From a checkpoint of a small transformer trained on Wikipedia.
Architecture: LayerNorm before each block, learned and rotary positions, biases, tied embeddings.
Training: a variant of Adam for these matrices, 1843M tokens, 7031 steps.
MLP neurons of a small language model. Each row is named by its layer, matrix (up: input weights; down: output weights) and neuron, and shows model dimensions 240-367. Each number is 128 + 24 x the weight over its row's rms, rounded and kept within 0 to 255.
After each neuron's rows, "fires before" lists the tokens most often just after its 100 highest values on Wikipedia text that the model never trained on.

L2.up355 [117 131 130 119 140 161 122 133 120  84  97 159 102 131 150  80 147 163  86 124 136 130 111 116 137 165 130 153 182 107 131 162  90 157 154 135 142 163 104 147 151 115 121 146 106 126 155 154  72 104 141 132 129 160 118 131 116 138 157 129  91 139 141 131  93 129 178 152 116 141 163 103 125 100 136 125 126 121 125 134 143 152 115 122 119 102 161 156 152 148 138  92  84 103 128 155 113 160 135 126 139 117 116 109 135 128  83 145 174 149 122 136 163  78 130 168 144 135 148 117 148 116 119 141 122 104  63 115]
L2.down355 [126 133 157 134 164 136 111 168 115  87 123 117 130 128 160 120 123 149 163 148 117 148 119 104 162  97 136 127  86 108 126 168 183 115 130 107 135 130 141  98 131 100 115 127 156 114 140 135 159 142 147 156 132 132  99 118 140 108 137  97 119 170 145 128 103  94  79 148 121 142 147 110 175 110 119 112 129 164 132 150 162 106 124 135 127 165 108 116 125 124 133 151  92 137 107 154  99 116  99 116 142 149 115  81 143 121 131 131 109 141  75 133 145 103  92 173 146 124 152 123 130 149 127 151 152 121 144 159]
fires before: " to", " the", " his", " a"

L2.up711 [155 100 126  73  96 104 126 146 168  97 123 149  85  91 124 142 135 141 147  76 126 121 149 111 116 132 156 168 125 101 112 133 164 150 104 135 117 123 179 132 157  94 137 149 142 146 150 180  99  85 131 114  85 132 114 117 121 111 128 137 141 124 105 156 159 136 117 128 118 118 118 127 115 124 126 159 114 149 168 184 125 152 142 126 141 131 148 105 127 128 102 128  96  91 124 165 165 127 113 131 143 140 161 100 167 129 111 142 175 147 109 135 139 106 137 136 138 134 104 118 135  85 141 125 108 130 133 116]
L2.down711 [133 110 144 133 132  95 104 121 106 107  81 117 151 110 124 105 143 154 134  92 112 118 176 137 144 126 102 105 153 171 132 168 135 149 126 168 130 130 108 151 115 138 112 140  99 109 105 142 111 134 126 138 123 113 130 161 145 130 137 109 124 140 108 161 109 150 109 158 129 136 153 121 117 108 148 108 124 120 150 151 138 124 118 144 121  89  93 155 128 141 152 126 176 118  96 150 124 149 118 109 160 125 131  95 127 142 118 112 100 137 132 165 106 119 107 125 102 105 120 130  89 147  81  84 153 118 126  98]
fires before: " |", " -", " the"

L5.up1031 [107 136 139 120 143 111  77 116 111  92 144  94 116 119 120  99 149 124 179 133 132 146 163 120 124 151 156 148 124 151 113 142 134 120 134 177  94 101 112 142 132 152 146 140 112 131 101 135 135  95 108 187 111 167  96 173 150 107 131 121  94 158 110 166 149 125 134 109 144 134  79 184 162 136  71  99 114 171 152 115 128 126 109 164 131  73 131 108 165  73 126 137 181 132 138 157 141 157 182 171 123 151 138 112 166 116  81 127 138 172 122 149 120  92 151 140 185 117  90 130 132 115 107  93 159  94 145  79]
L5.down1031 [125 141 130  96 134 127 115 122 132 142 105  92 133 118 124 120 165 175 155 135 126 137  93 111 112 181 113 148 143 173 119 119 138 141 139 181 170 134 113 107 139 101 116 108 117 131 139 128 135 147 115 153 175 161 105 148 175 131 142 127 131 138 124 137 142 144 128 126 146 145 107 122 156 142  99 138 101 179 169  94 145 111  70 129 121 161 125 144 140 120 146 107 128 146 117 136  96 171  98 180 144 138 114 159 146 140 149  86 127 158 132 145 144 124 161 148 105 109 104 112 188 126 156 138 152 109 129 124]
fires before: "\n", ":", " and", " ==", "=="

L2.up1025 [123 152 129 147 159 167 114 135 131 136 120 131 100  82 167 147 136 144 159 130 120 140 124 154 168 130 124  87 129 109 161 156 123  62 120 101 141 128 148  97 136 116 152 120 150  65 121  95 164 125 116  97 163 132 139 105 120 136  87 156 148 121  98 124 138 143 124 141 136 145  96 117 131  93 141 125 160  90 154 151 116 108 132 141  80 118 138 155  97 149 133 114 133 134 121 111 120  98 159 118 128 152 125 142 110 119  95 140 125 161 123 146 131 136  98  93 143 164 165 184 134 153 151  99 168 129 148 137]
L2.down1025 [150 114 129 174 104 120 124 126 112 161 108 173 119 103 128  89  90 125 130 131 113 163 132 129 132 140 147 177 187 123 107 118 115 119 106 129 112 162 109 121 116  78 127 137 126 125 112 120 125 150 120 126 110 147  80 158 101 125 147  81 144 137 148 136 154 121 123 182 159  96 100 116 160 126 108 121 166 126  96  89 157 136 116 136 102 111 129 148 118 120 119 138 127 149 133  81 113 126 100 144 175 102 169 122 138 135 143  89 124 127 135 132 141 184 142 146 107 137  79 174 151 141 110 137 173  81 131 147]
fires before: "\n", "-", "raph"

L5.up1433 [117 104 125 121 132 145 141  83 163 160  93 135 115 105 106 111  94 150 141  96  70 117 154 143 129 170  86 142  94 105 124 163  92 123 115 134 144 145 145 111 159 147 162  83 132 125 141 152 147 133 136 135  95 147 133 124 149 149 139 163 138 101 111 129 114 131 143 120 139  58 156 151 118  78 131 147 119 115 131 112 120 117 113 124  88 144 138 132 150  85 138 123 175 191 118 193 174 127 161 121 108 108 134 142 114  85 116 133 153 155 151 121 131 117  98 140 130 111 109 121 150 127 162 100 177 128 133 121]
L5.down1433 [123  81 146 138 117 141 147 138 121 115 117 141 115  87  89  94 111 153 140  98  79 158 148 108 127 112  90 117 109 123 150 163 119  82 124 150  78 141 145 100 143 142 164 121 101 127 114 168 130 113 148 104 104 111 123 141 101 111 140 127 134 132 102 133 135 136 124 139 157  64 174 134 145 135 115 137 111 100 133 163 126  96 114 134  69 129 119 104 118 110 121 104 161 157 135 152 152 155 156  94 165 108 140 117 137 112 126 112 126 167 127 133 153  92 102 154 130  91 125 130 132 105 110  67 154 112 168  81]
fires before: "\n", "The", "-"

L5.up406 [101 125 140 125 107 115 133 140  82 153 135 116 109 102 150  99 116 115 129 115 148 118 112 202 123  89  93 137 131  74 112 154 158 120  93 125 145 127 117 107 189 149 186 158  98  94 122 164 113 139 159 175 108 126 123 178 157 102 123 164 116 155 129 150 141 118 114 117  83 107 131 135 129 122  93 105 114 137  99 164 124 118 102 114 108 114 131 140 100 154  95 105  80 118 112 123 172 128 112 143 175 119 164 175  96 113 112 127 130 152  91 134 151 114  95 121  94 138 145 118 157 106 125 109 145 111  88 138]
L5.down406 [125 147 120 101 118 114 156 169 151 128 166 133 102 136 139 177 119 140 181 141 107 166 137 115 104 170 137 106 131 132 150 109 120 110 126 141 146 166 110 136 120 114 139 156 135 157 146  71 144 132 146 136 107 142 178  72  90 144 154 162  90  85 132 107 130 165 134 172 133 138 133 139 130  93 172 111 130 125 115 130 191 178 143 157 154 146 130 100 170 133 111 113 134 116 101  68 131 164 121 121 105 112 168 178 140 105 128 119 125 100 127 122  99  95  75  73 127 106 143 110 114 128 176 136  85  97 170 126]
fires before: "\n"

L2.up169 [ 90 132  96 111 102 106 122  85 130  96 119  91 130 145 136 153  85 112 168 106 110 144 154 121 119  98 149 164 111 140 100 155 116 114 142 149 102 128 157 126 121 144 154 147 115 138 126 109 126  75 124 117  73 101 124 109 149 125 102 101 106 117  64 126 146  94 151 140 122 137 118 164 124 133  72 101 143 116 107 149 154 119 114 121 135 106 133 116 169 125 130 144 140 131 150 160 137 168 126 184 134 111 149 122 103 123 122 119 128 159 120 146 132 152 164 172 136 129 150 112 159 103 132  87 120  93 134 139]
L2.down169 [117 140 141 114 133  96  97 157 132 153 146 152 142 117 110 115 136 132 110 102 128 157 156 128 152  84 144 124 175 181 156 174  98 110 119 107 144 144  87 148 131 131 112 151 126 138 118 138 104 112 113 141 116 149 182 120  87 184 107 164  99 105 126 123 141 150 137  78 116 160 149 135 116 161 121 135 104 145 162  80 136 107  75 103 137 162 107 135 110 120  87 122 165 143 149 106 139 103 143  96 185 127 131 148 126 129 118 115 139 121 143 107 146 129 171 149 137 131 113 128 171  86 150 135 139 129 109 104]
fires before: " |", "\n", " It"

L2.up1222 [131 135 163 109 149 158 122 102 128 113 130 148  74 148 105 107 118 129 157 125 133 117 129  63 143 135 114 116 121 144 108 138 105  87 155 111 138 152 153 127 161 116 120 107 167 136 154 144 107 118 173 144 136 100  97 121 166 108 115 151 144 187 136 148 118  72 131 144 157  94 121 175 125 120 143 136 139  83  87 118 169 139 169 114  81 156 100 150 145 113 121 158 166 135 133 118 147 155  97  75 126 102  99 179  89 160 133  85 133 138 123 143 136 101 148 125 110 133 133 148 175 119  68 117 130 127 138 110]
L2.down1222 [ 93 122 138 132 139 128 101 150 152 165 128 123 117 194 137 101 102 137 121 119 183 169 125 140 110 145 138 132 127 120 133 169 106 129 173  72 139 152 120  94 100 143 141  70  88 140 149 132 110 110  86 151 125 113  94 166 144 165 144 131  91 107 145 127 110 138 103 103 161 133  99  98  95 145 110 118 104 141 139 118 133  86 119 112 127 107 121 144 139 117 102 112 150 117 124 145 112 130 161 116  97 116 154 125 146 153 145 108 170 197 124 142  98 175 138 137 109 110 140 149 142 141 164 155 122 104 157 118]
fires before: "\n", "/", "s:"

L2.up1455 [115 134 129  99 122 119 146 137  93 129 111 156  98 142 144 127 110 120 151 151 127 118 170 104 145 170 117 110 124  76 164 145 107  73  68 125 151 138 123 153 153 141 146 120 158 136 126 141 103 103 123 132 148 141 124 159  76  98 126 120 172 179 124 109 129  74 132 136 150 100 153  99 152  98 116 123 147 126 154 130 146 176  82  96  97  95 105  99  96 143 155 162 126 124  83 127 113 120 158 101 126 144 103  99 129 112 128 114 139 138 137 133 145 128 144 121 108 141 122 143  98  97 126 102 178 117 158 125]
L2.down1455 [118 126 152 171 144 100  71 147 134 136  94 147 132 162 149 106 134 106 126 146 162 164 151 162 115 123 109 112 130 112 130 117  90 154 155 114 184 127 143 149  80 128 136 144 112 158 138 122 119 128 169 114 158 163 133 154 108 101 134 141 129 137 172 132 144 110 110  97 156 117 140 148  96 127 168 138 145 115 158 105 160 157 130 127 135 109 105 116 117 141 110 129 119  75 106 103 146 149 146 159 102 136 111 110  92 134 124 118 156 172 123 170 137 180 136 106 114 120 117 151  93 150 111  93 132 122 110  98]
fires before: " |", "3"

L2.up1467 [ 74 101 148 140 113 112 153 116 131 116  92 107  72 133 166  95 151 140 140 114  91 135 139 142  92  97 106 107 121 145  77 117 160  90 117 117 101 113 163 132 149 149 145 140  94 124 156  90 129 116 138 120 101 125 168 139 137 124 145 124 100 153  96 157 151  67 106 114 152 118 173 158 168 135 108 119 142 141 103 180 130 126 115 110 123 132 194 155 150  97 120 138 170 141 116  78 112 122 140 118 169 105 142 132  90 144 112 132 135 133 149 100 124 144 142 142 149 119 143 108 160 158 111 105 123 130 144 117]
L2.down1467 [147 123 134 127 105 128 122 118 129 180 107 111 141 146 134 155 114 162 142 127 149 102  98 164 140 132 106 145 136 154 157 169 123 117 145 118 134 133  94 165 116 113 115  93 132 110 121 109 152 171 111  96 136 146 142  98 142 174 116 129 138 122 122  97 136 125 133 130 139 136 130 119 116 146  78 104 148 119 127 144 109 127 114 143 143 159 156 125 113 115 116  79 120 120 151 168 123 146 143 137 114 146 127 170 128 115 123  84 168 174 119 114 100 148  85 157 118 105 131  87 130 197  93 181 133 136 156 124]
fires before: "\n", " and", " a", " an"

L2.up1594 [ 90 114 153 186  94 121 134  94 120 125 138 120 105 169 146 138 109 123 152 124 133 106 146 143 126 149 155 158 137 125 161 169 112 146 135 117 125 122  94 135 161 114  90 115 125 171 108 120 100 153 163 152 131 113 129 120  87  83 152 110 141 149 151 153  99  90 156  73 108 141 127 150 152 101 148 102 129 106 122 122 101 128 114 109 115 122 154 122 129  69 126 107 133 114 101 137 124  97 140 102 113 161 111 120 142 114 161 157 115 151  92 133 132  98  71 163 106 163 155 109  96 150 125 144 152  70 133 109]
L2.down1594 [161 116 152 122 140 102 146 114 124 121 123 146 141 137 106 139 108 109 161 155 135 123 121 157 141 133 169 132 154 152 122 113 118 111 155 118  98 139  87 104 117 123 102 128 153 157 126  85 177 110 169 111 141 113  92 105 115  91  98 170 137 153 125 111 146 133 152 135 143 135 126 118 143 105  84 145  97 114 159  95 147  90 147 103 147 145 114 108  72 108 105 111 108 141 117 126 174 116 166 128 141 101 112  85 146 100 129  85 112 144 158 146 144  63 191 105 125 115 139 122 159 119 174 130 144 139 141 123]
fires before: "-", "\n"

L5.up1156 [131 115 120 101 104 136 129 105 126 103 167 126 156 112  90 146 135 141 105 135 113 124 101 116 109  97 132 153 139 180 100 151 124 167 143 134 137 116 146 112 120 137 146 140 101 142 139 124 177  77 156 156 106 139 111 151 136 128 129 120 117 152  88  54 135 124 154 168 135 169 161 121 110 132  95 135 134  98 102 137 117 101 171 148 122 116 122 109 110 115 139 130 116 100 141 132 137 140 118 116 133 166 131 105 147 106 119  90 126 124 124 180 126 107 127 131 175  97  61 156 103 150 173 101 139 127 136  97]
L5.down1156 [134 139 134 131 142 123 109 101 141 178 142 125 137 123 137 141 117 172 163 128 120  95 127 141 143 107 123 135 124 125 127 140 129 157 101 141 109 110 109 121 148 116  96 184 156  91 145  97 130 160 133  97 138 131 123 105 128 125  90 135 138 150 124 125 141 105 130 123 121 122 139 117 150  92 137 120 118 127 177 129 146 149  63 153 101  99 121 142 156  86  89 111 129 141 167 142 145 128 102 121 115 100 149 164 102 163 127 137 169 172 152 127 115 106 172 149 139 160 116 160 154 122 140 180 142 126 105 113]
fires before: "\n", "-", " a", "|", "°"

L2.up1694 [114 125 117 115 113 137 153  92 124 128 130 149  83 145 134 110 115 151 138  84 114 146 185 100 155 123 142 115 150  91 129 105  94 131 131 132 141 130 151 160 178 151  95 141 139 124 142 142 143 138 117 132 124 108 179  79 131  93 138 146 151 151 140  53  99 141 117 133  95  99 128 130 124 114 139 135 149 109 144 148 143 112 140 143 127 103 118  81 113 102 123 135 102 140 103 114 135 138 135 149 128 128  86 168  95 143 118 154 105 113  71 132 129 147 104 131 141 109 117 117 132 149 102 138 141 130 158 142]
L2.down1694 [109 115 183 173 136 126 141 111 118 158 160 140 119 123  75 143 132 176 129 137 128 148 112 135 148 123 102 125 157 120 147 101 106 153 169  97 122 132 152 110 109 123 152 134 113 172  98 155 119  51 139 100 114 163 134 131 147 131 147 121 106 156 118 100 117 120 130 139 152 140 126 129  84 138 126 113 109 128 130 143 150 178 131 174 146 154 122  84 116 144 148 151 108 134 137 141 101 105  96 130 129  92 150  83 135 122 122 115 114 114 128 106 126 116  92 122  92 136 140  68 145 135 133 107 150 146 129 135]
fires before: " |", "ky"